{"n_layer": 13, "d_model": 160, "n_head": 5, "n_kv_head": 5, "head_dim": 32, "d_mlp": 768, "vocab_size": 1342, "activation": "squared_relu", "norm": "layernorm", "norm_place": "pre", "norm_eps": 1e-06, "positions": "rope", "rope_base": 10000.0, "rope_fraction": 0.5, "qk_norm": false, "attn_scale": 0.177, "bias": "none", "tie_embeddings": true, "parallel_block": false, "init": "normal", "init_std_qkv": 0.0486, "init_std_o": 0.0, "init_std_up": 0.0486, "init_std_down": 0.0, "optimizer": "muon", "lr": 0.00261, "lr_mult_qkv": 0.5, "lr_mult_o": 1.5, "beta1": 0.9, "lr_head": 0.00813, "grad_clip": 0.5, "warmup_steps": 200, "schedule": "wsd", "decay_fraction": 0.619, "decay_shape": "linear", "final_lr_fraction": 0.1, "batch_tokens": 16384, "seq_len": 128, "doc_mask": true, "train_tokens": 158900000, "steps": 9699, "dataset": "wikipedia_en"}
MLP neurons of a small language model. Each row is named by its layer, matrix (up: input weights; down: output weights) and neuron, and shows model dimensions 0-159. Each number is 128 + 24 x the weight over its row's rms, rounded and kept within 0 to 255. Numbers have three digits each.
Before each neuron's rows, "fires on" lists the tokens most often at its 100 highest values on Wikipedia text that the model never trained on; "fires before" lists the tokens most often just after its 100 highest values on Wikipedia text that the model never trained on.

fires on: "f", "ter", "if", "li"
fires before: "e ", "ic ", "f", "a", "ting ", "s "
L7.up125:122139073089134109150109111142143131116153153116108082145139147154138125109092168155109098124108131153138168153107149147154133126089101125134099116122126128091115113127151082129161135133143156108082149139133127084105065126128115128130119131127133149159144165092061134154135144109136152125165137162117099116106133122122128118163142145182170151172102149139124142153112143089141159138105107107135153159110123109106134155155091156137113093110176133190106121134091151096120112113114148
L7.down125:071121125110147116163166120134104125135171126132118137133174128115148138117153123098084136165126117110083130158096139091104150163112132133091125145140098113094133160132168156106140165130094160159165168118113142102118113186164110081141122106088119135117138110123083128137115106143169123151157151123098124145145099154125129118148073101124092135137128136124110134120127114111134120156114106157140129171126081149139125118149167108175116148092123108117141137141109094092120151153178092

fires on: "pro", "Pro", "le", "L", "Ex"
fires before: "gr", "duc", "t", "jec", "v", "vid"
L6.up536:102145109130098112143138132128158119122100092114158065135143132128107093078101114143116136127138130065155090130124143135142119120167112130093123119117145078126137138183125113107127162126144128153140109069153115179168120109150112112124111137193112137137110153154186141157144132128089117120110146173112139138125108158112114112132139135087153149134120118113136126140109129147118153136131154165131139121108143178107084123115154150091115130110095172187101090104133109086125131131121147
L6.down536:113154135128126177136176104084098080124127074121144158153145112153113141140149076138127149129133137135093110168114166111142146095130160112130147111122145127154127106168097136125116178144132114142134088139094149164120093097116059112132143148083152124111109143127180153137107147099120104148157127116144138117150146116116111123113151117107126138134106132111138150117143141178116116150115087119154171098134120148172113054123141118113102148112104138152161157096137091116133159126114138

fires on: "ti", "enti", "dif", "char", "ac", "ul"
fires before: "f", "fer", "st", "ac", "cl", "h"
L8.up687:129126128156085138137105076141117163161114136132139140096123136158101136120170165108117185155166159106140129110129137131110121096116104141123125101138147116129092158149196101104122129114134118139174179105137144092128127151126123143202120118098137110123122116126158097125164157129075061128140089101154120143164103136117126123140148124087146124134094129132151139107125161107150106122113181100069118156104131157134122120111131137138160101091127109141119092136127122112127114158123151
L8.down687:101113086116086171156116118104109168141128164158121159099095121162125104148156100082123129143163088135155154134125127100113116116125100173120149176132138136120068147169124096145126149117162099198151154130117129131100125121147109153149135085079137108120161138103176116113129142130095119115134079135105113128151147149093141149104111119132139102124079128165157114135128141059150121140098140154122158131119123151131099153121180108135128123135105111120150116129132123114139156135133107

fires on: ".", "3", "| ", "- "
fires before: "\n\n", "\"", ".", "5 "
L9.up761:126117107140121111105119159145138163106158097116129165142124123115165155160074160153096166132134119096133153132116105132156119125121093152121128092140176118113052135158138142122108107175139084112113132122116150107159075108116163141150132160124182110154107103090156084141117126126139118119143111149093111146165105172128172092144137114167144103102137105121133136081121128148118150123107102125152142133136117124142125129117103126099161139121129150174124183095108133162098111144119161
L9.down761:124150122104163168140139118134141138150155057098123153122089090107158124143138152119096070127182161110141092165132089152092141118138079116101174121103135139125138117101069126117095135127104130140109170146141140146160193129149113120146126165121135121145119143138136172088121124171168124104106129124076133126132114123133102150118105137127091171123146109170160118136137118107134141152121140134088122130157079140146124152123123136122106154120134112112156087100119111115122116137120166

fires on: "| "
fires before: "— ", " ", "R", "|", "W ", "2"
L5.up273:123134136154145123147076140158150108106127120158130079153116098138115097181077113121121125113160130120122142139156127166150130115144121111122084100117150156187114097074175130114145112123147117138193165161150129138109164156092124155074112164122119125165126106123113160141098109097131119136116151134120102163135094118108108105133098148106170130170096124123100094099142143135085127134150108136145063119094157148119131117122129118117145105140130135138097155139124148159132145105155121
L5.down273:141119167157116144145101144173148122139167117114140121184136156167128084156150117132054082102117122107173128138142136125141100134131168145143129121145148090126117092163128088123132116136134086121131110130102147197115125128130131136123107137088135136124162127122090135108172179173143095122119158135088113109149091111116111079143156099105136139105096121136094161088097130100114134159112124157102153135102138121148166107111082113150128161114108124130117132150130115167132117124130144

fires on: "pr", "Willi", "gr", "li"
fires before: "am ", "of", "am", "om", "ac", "a"
L2.up96:074082133124171135139123140097140155105118161129142095117138137115125154140118126105105144135125121143119164127188170110115093146114106116090142087140164109101077125160162134173136128087120145130119132202129131148098099113102137124122170113148143145136118149096118132108119128097075124114126105127132150151112139179109134163089080103103085146133127167140131115134136100125109115101141134122174143154147114079124116105137149149148120147139094110157152119134147116107171143170108128
L2.down96:114105130122145151109103149097141152169112123173097111133081104146127158121124155151126138154147143109147110115169146136088134133140110082154132129157153113128062088166103147149089115145090118118134164171126097175117186108151150087157118106130117160134161135122125099102108142131105128121149142121154121144127162153118122089115111123120130159114064178149136107129116092103170076141166132140163145092134153143101085150106139121119109133113144109127103143116140122130147136110130110

fires on: "r", "it", "ris", "mil", "l", "| "
fires before: "ar", "atic", "ec", "or", "ti", "ar "
L9.up692:130135118124130118133143141175117104133127179109110126144126088125161147098142124137142137110136125141120147114153119128130070184131141177133124138130143115151123135124122128152157107114137126109157163147095122123157127181173146127152115166128098150132126149128111091126113090083133145118149119158158140099129084165109148122107166139101131091185122123103128128128118170126159138115109175118105135149145108140139089141077125140087149063134175088130085147114056127144118135122123109
L9.down692:126153135103118175087112126128126136125103139126109068080147111086126183121132135078159135111123139123111124162134139104108108098096150131127132135140109113124083146103144106147117120179156111169122132127117170138133090119114084125112103175170161118086120111124062128114145129113122169177135106150117138133102135137108138120131108122147137135123120144176119146108150133148199136130118089129152129130131101114145114134130155180084135155142152141153167089090172139123127118144127124

fires on: "dep", "ep", ", ", "ind", "g"
fires before: "end", "art", "ic", "res", "ut"
L9.up43:108155165156119131134103124120100140106116144109146153143138137140157179106113121115114120106124106125139122077153097138136141149175132082118132116133120109126098081144117119107142135090115083086096139153183154152132141144150136141149127170149139092132128097159109084082146077156111110141186150105125154109105116110155143125093101165194114144104112136121164143060155155124129156140116151163159113125122122152101126126146095097133154135121113124154140130138138140101138126139139169
L9.down43:113156163102101125157111092127131139112172152110125072187104105155150142145090090187144103097133126110114104131128077121136130096110140152154137117155104138141123129116132074172124099141099141148150163096158139164125080109078102139150106118159148130146156098107143089120098114112145109107140147112153160142141137116157107121118157172120123106129127144135134144078114151144145161109105110147150140136136170162135119129128127101133140144110153174092158128114107096137100107132121091

fires on: "as", "is", "y", "us", "ased ", "ed "
fires before: "on ", "on", "that ", "si", "n", "\""
L9.up426:118181118112151085149116151140137116159090163155081095086157126136127147141129122136132077090132176137166116147155154117129114105127133117158136159141176092125122113159137115156151096128152104134130143157099156119114139128119113128108088133126136081089112141132110077134151134141137107148130144131096104126144179154123153122087167086120145111082117113099165143098110182126076169159114124099126081137116150127122163146113127113123103125116141091141105175139130151130128116119124137
L9.down426:152092116143121120159162094111137138095146119118170139136111115125109105145127172135108105168117135107103147095127151123126135091112129122147127125144103161108128104112166123170164107157139121173110131127121109133100139131154153066111129101143080152072138140125165085115146157170110100113144169134128150155127169133136105146107102119107162125115117151150129142146195078136095107106105097110145135131102115139148103117161107171168099154156104097173130127105123112119150107136139091

fires on: "\n\n", "\n", "ot", "ial "
fires before: "- ", "= ", "al", "A", "P", "nam"
L2.up68:087121136142140135136162167101154107090123164092141150165096138082120137100120102123120157144150122113082152126133131108120150143173129133139120123121156109155071122128107141138130123108131144135115133126105132162181133099089084166116115109147160087111167142151120123074061102108130108110108146079150131138088144133104151115125119115117117148153116158140117148125120125098125139146131110173135135138050178111142154153166143115160104141126144122138142130153104111143173116104149137
L2.down68:150162121094171166136106151137117119167152104145125099102148175160164130148142119180107102138168097091121107110112100121156146112093179139128121141123164099147133124094132103126140123134167111131163124162111103137122117141142116140099069135107144136075142157149129095139104178122138102138121097102146100084132186134110088141098156137115141095136129143096110143159145132125125171107129101118134122131085103135143144124120136153130135119169082080125155120109112096141131145123110160

fires on: "with", "Bri", "ure", "cre", "ic"
fires before: "in ", "d", "tish ", "ed ", "out ", "an "
L5.up50:132129142112126136096182114134128128114112180120148170109097158119124102131107151114127141066140104144093132119161104150134108173108128121076137140128139127153122145136149135167138125132102112105181115153146106131124127170112112093127093120106155118125136107133060129143114079187125162078154096123134100105117128104147164098133188115102144140101142174141105128145110139141091137144132131177110123116118136143079121077138124124149144141148121119158128127162148104149168139123119105
L5.down50:117164150157154101128138082141116137175137143070139092137125130106112128129157107119139147122150134128147151172119123091086116131129140101149122144108168149159111084106120105142124144103097163081151122159102143153123096174127110065118132135134103149171131129104114127157100076128150140101137092136113141116147147119177122170092104125090109116110081132139131144124153167127122122149078157123118087168144152107178134121118122132116131124183091111158131158138122127117152121120132127

fires on: "=", "ali", "e", "ed ", "ar", "air"
fires before: "\n\n", "ens", "fi", "to ", "ter", "up "
L6.up39:156130089116106145115181108147150103097123141129153119099102137102127132126163125137121151156135133158132141138112131119130105114148131123138126113111130107151127128132158148117141185099115118110134121094112113110103108142147119153057123112126081168139103172148126141138133148144163105147117146105135114070087152159154150141164081135084127118144131134171132122127148127062092160115149051120092130134154133103126140146142112149094110116110079134132145182146100115110132167141097153
L6.down39:111116131099169081128109080138108112157112120148129100114171116180154072150110141117150109123143095128095153183135104136134171155139145166112117133137131114142121155122145104126131123125114143115111099173139134156114154147134119146125115148146128103109093106148134113120142088116157127127120114123137089118133128123107186129138136127142115127143135155105164133130117137155123110151117124124166121104150127130036127172164141112203094127076121127088105152127096098092142157121150111

fires on: "\n", "El", "\n\n", "Or", "Sp", "mar"
fires before: "ec", "- ", "= ", "g", "der "
L9.up570:170106083143131126153153156131079117127128168162101084181078134085150104097106159174116134138149167132146093138121151092128106146115082131093159128121146107125163086130110117114129155082103114144138096145084127122129119093149103114138131129151167139091112124133154109138102142138124117146111113107101128138152120125123136116180159067142160116116122143124135105132158142112135110159145128124111108136145122138167103124191143110100140135127141128095164152126117138076156148159105120
L9.down570:154156168128105124127161132103137143161116127140137148108135149158151112132074084149148070113124104125074097123141141136113111122108135148161102122104134150146156105134161118114070126173171125108117157130085124108113114160133111139121073105085102142151169136106122154113134123108151141115137108144130090108124113109138085121173141173120097137121168134170172150097128131167114109122154096156151116132089134079173130100119164136105154141115164116108128143124110153143139145139132116

fires on: "ear", "ea", "a", "ia", "i"
fires before: "ch ", "e", "\n", ". ", "str", "li"
L5.up14:172124150132127085152167124147138158130095159095151109142100125097155130129129144128117143135159165148141130150124116124082108147117164130198130115125121120118131108176110143124141147131132114142140150129117120102143148151099142147137093107130095129158130065093155125143113129120054136149104135112154134103129160149077149133144135158091123112148138119120144097098097112146108141159128157058096095151136103116161155095154150136138078138135148147120113118094125098126091081130098155
L5.down14:142143097138141114154067128126165160127122125129121142115128141168108123133118144114138141124118130096160121115125078106155145162088135097138163114130106112149121095144087157087134109168115095128095115128148132117168140182138111154107128138145109202126135130111145081148108151143121137156144116141134098107150120158125130136124124147083154134163144117110145127110140123129118130128120123152116119101122104160048186178108112122142088176116103147129156127115150081118097113124099173

fires on: "ti", "iti", "enti", "dif", "si", "u"
fires before: "es ", "es", "al ", "fer", "ally ", "ce "
L6.up538:107149140117087118153106101169153126138112110142138089120132195125069128084115156134122123119141088141141158113099140177128146136114134129148122123097123122141133146110146089121115116098123166131129106165111135112146111072128160118162139151139127138100084115121117105167182097137128091190154120123124094124153168131110143130154131149111118131126107122131115153114161096109104104110120161140117150131145116145119145135108114171146131093140157076127132094187132124085185092118129138
L6.down538:134148151133148111138095097100137117106093128136133134076143129139098089100157152119146126134133098133160139107151105114117150117128180120141129153116148123135137140153130118117107136146094165151179133083105109120114135099153143172191123122135128131155157179173154121128106154115165117103160125114099097141114117103127167072151091129111139110102079168132115139108092144127112128142127124117128163113115159127161118132096133131104132080122159107125192127147091086127120082131158159

fires on: "\n\n"
fires before: "==", "== ", "In ", "===", "The ", "He "
L7.up358:121132113137133112090142141085122100124111112078125119149147099106118120104102117189117091156187132119141149147165113124082172139161118152164114131127119103102099073138078176115127109151119152129116168110140104152100130148121071070132138140171161139148095125096120160114131127130098090129095164102093117150127089113157122107126115115126161088162145100147109164138157140162126110092141128144145158120138163113170140122128121108115155132136132141138128101133115132156143124122143136
L7.down358:167118105120151108129160144106101157132127141150127118108154130078130113124089116085067142124171137103135119102130137138124099126120141169115137159147098094112166116111138135139138127120157105094169143145140116125074155128169120111149131107163114159149128088116138183123124107119113160115115091129148153119149153127103180126124110167088105143137147163126113154179107102136117079092145118099111122100123123128148109143156103167105156154092106089165119166131158131113120098119169128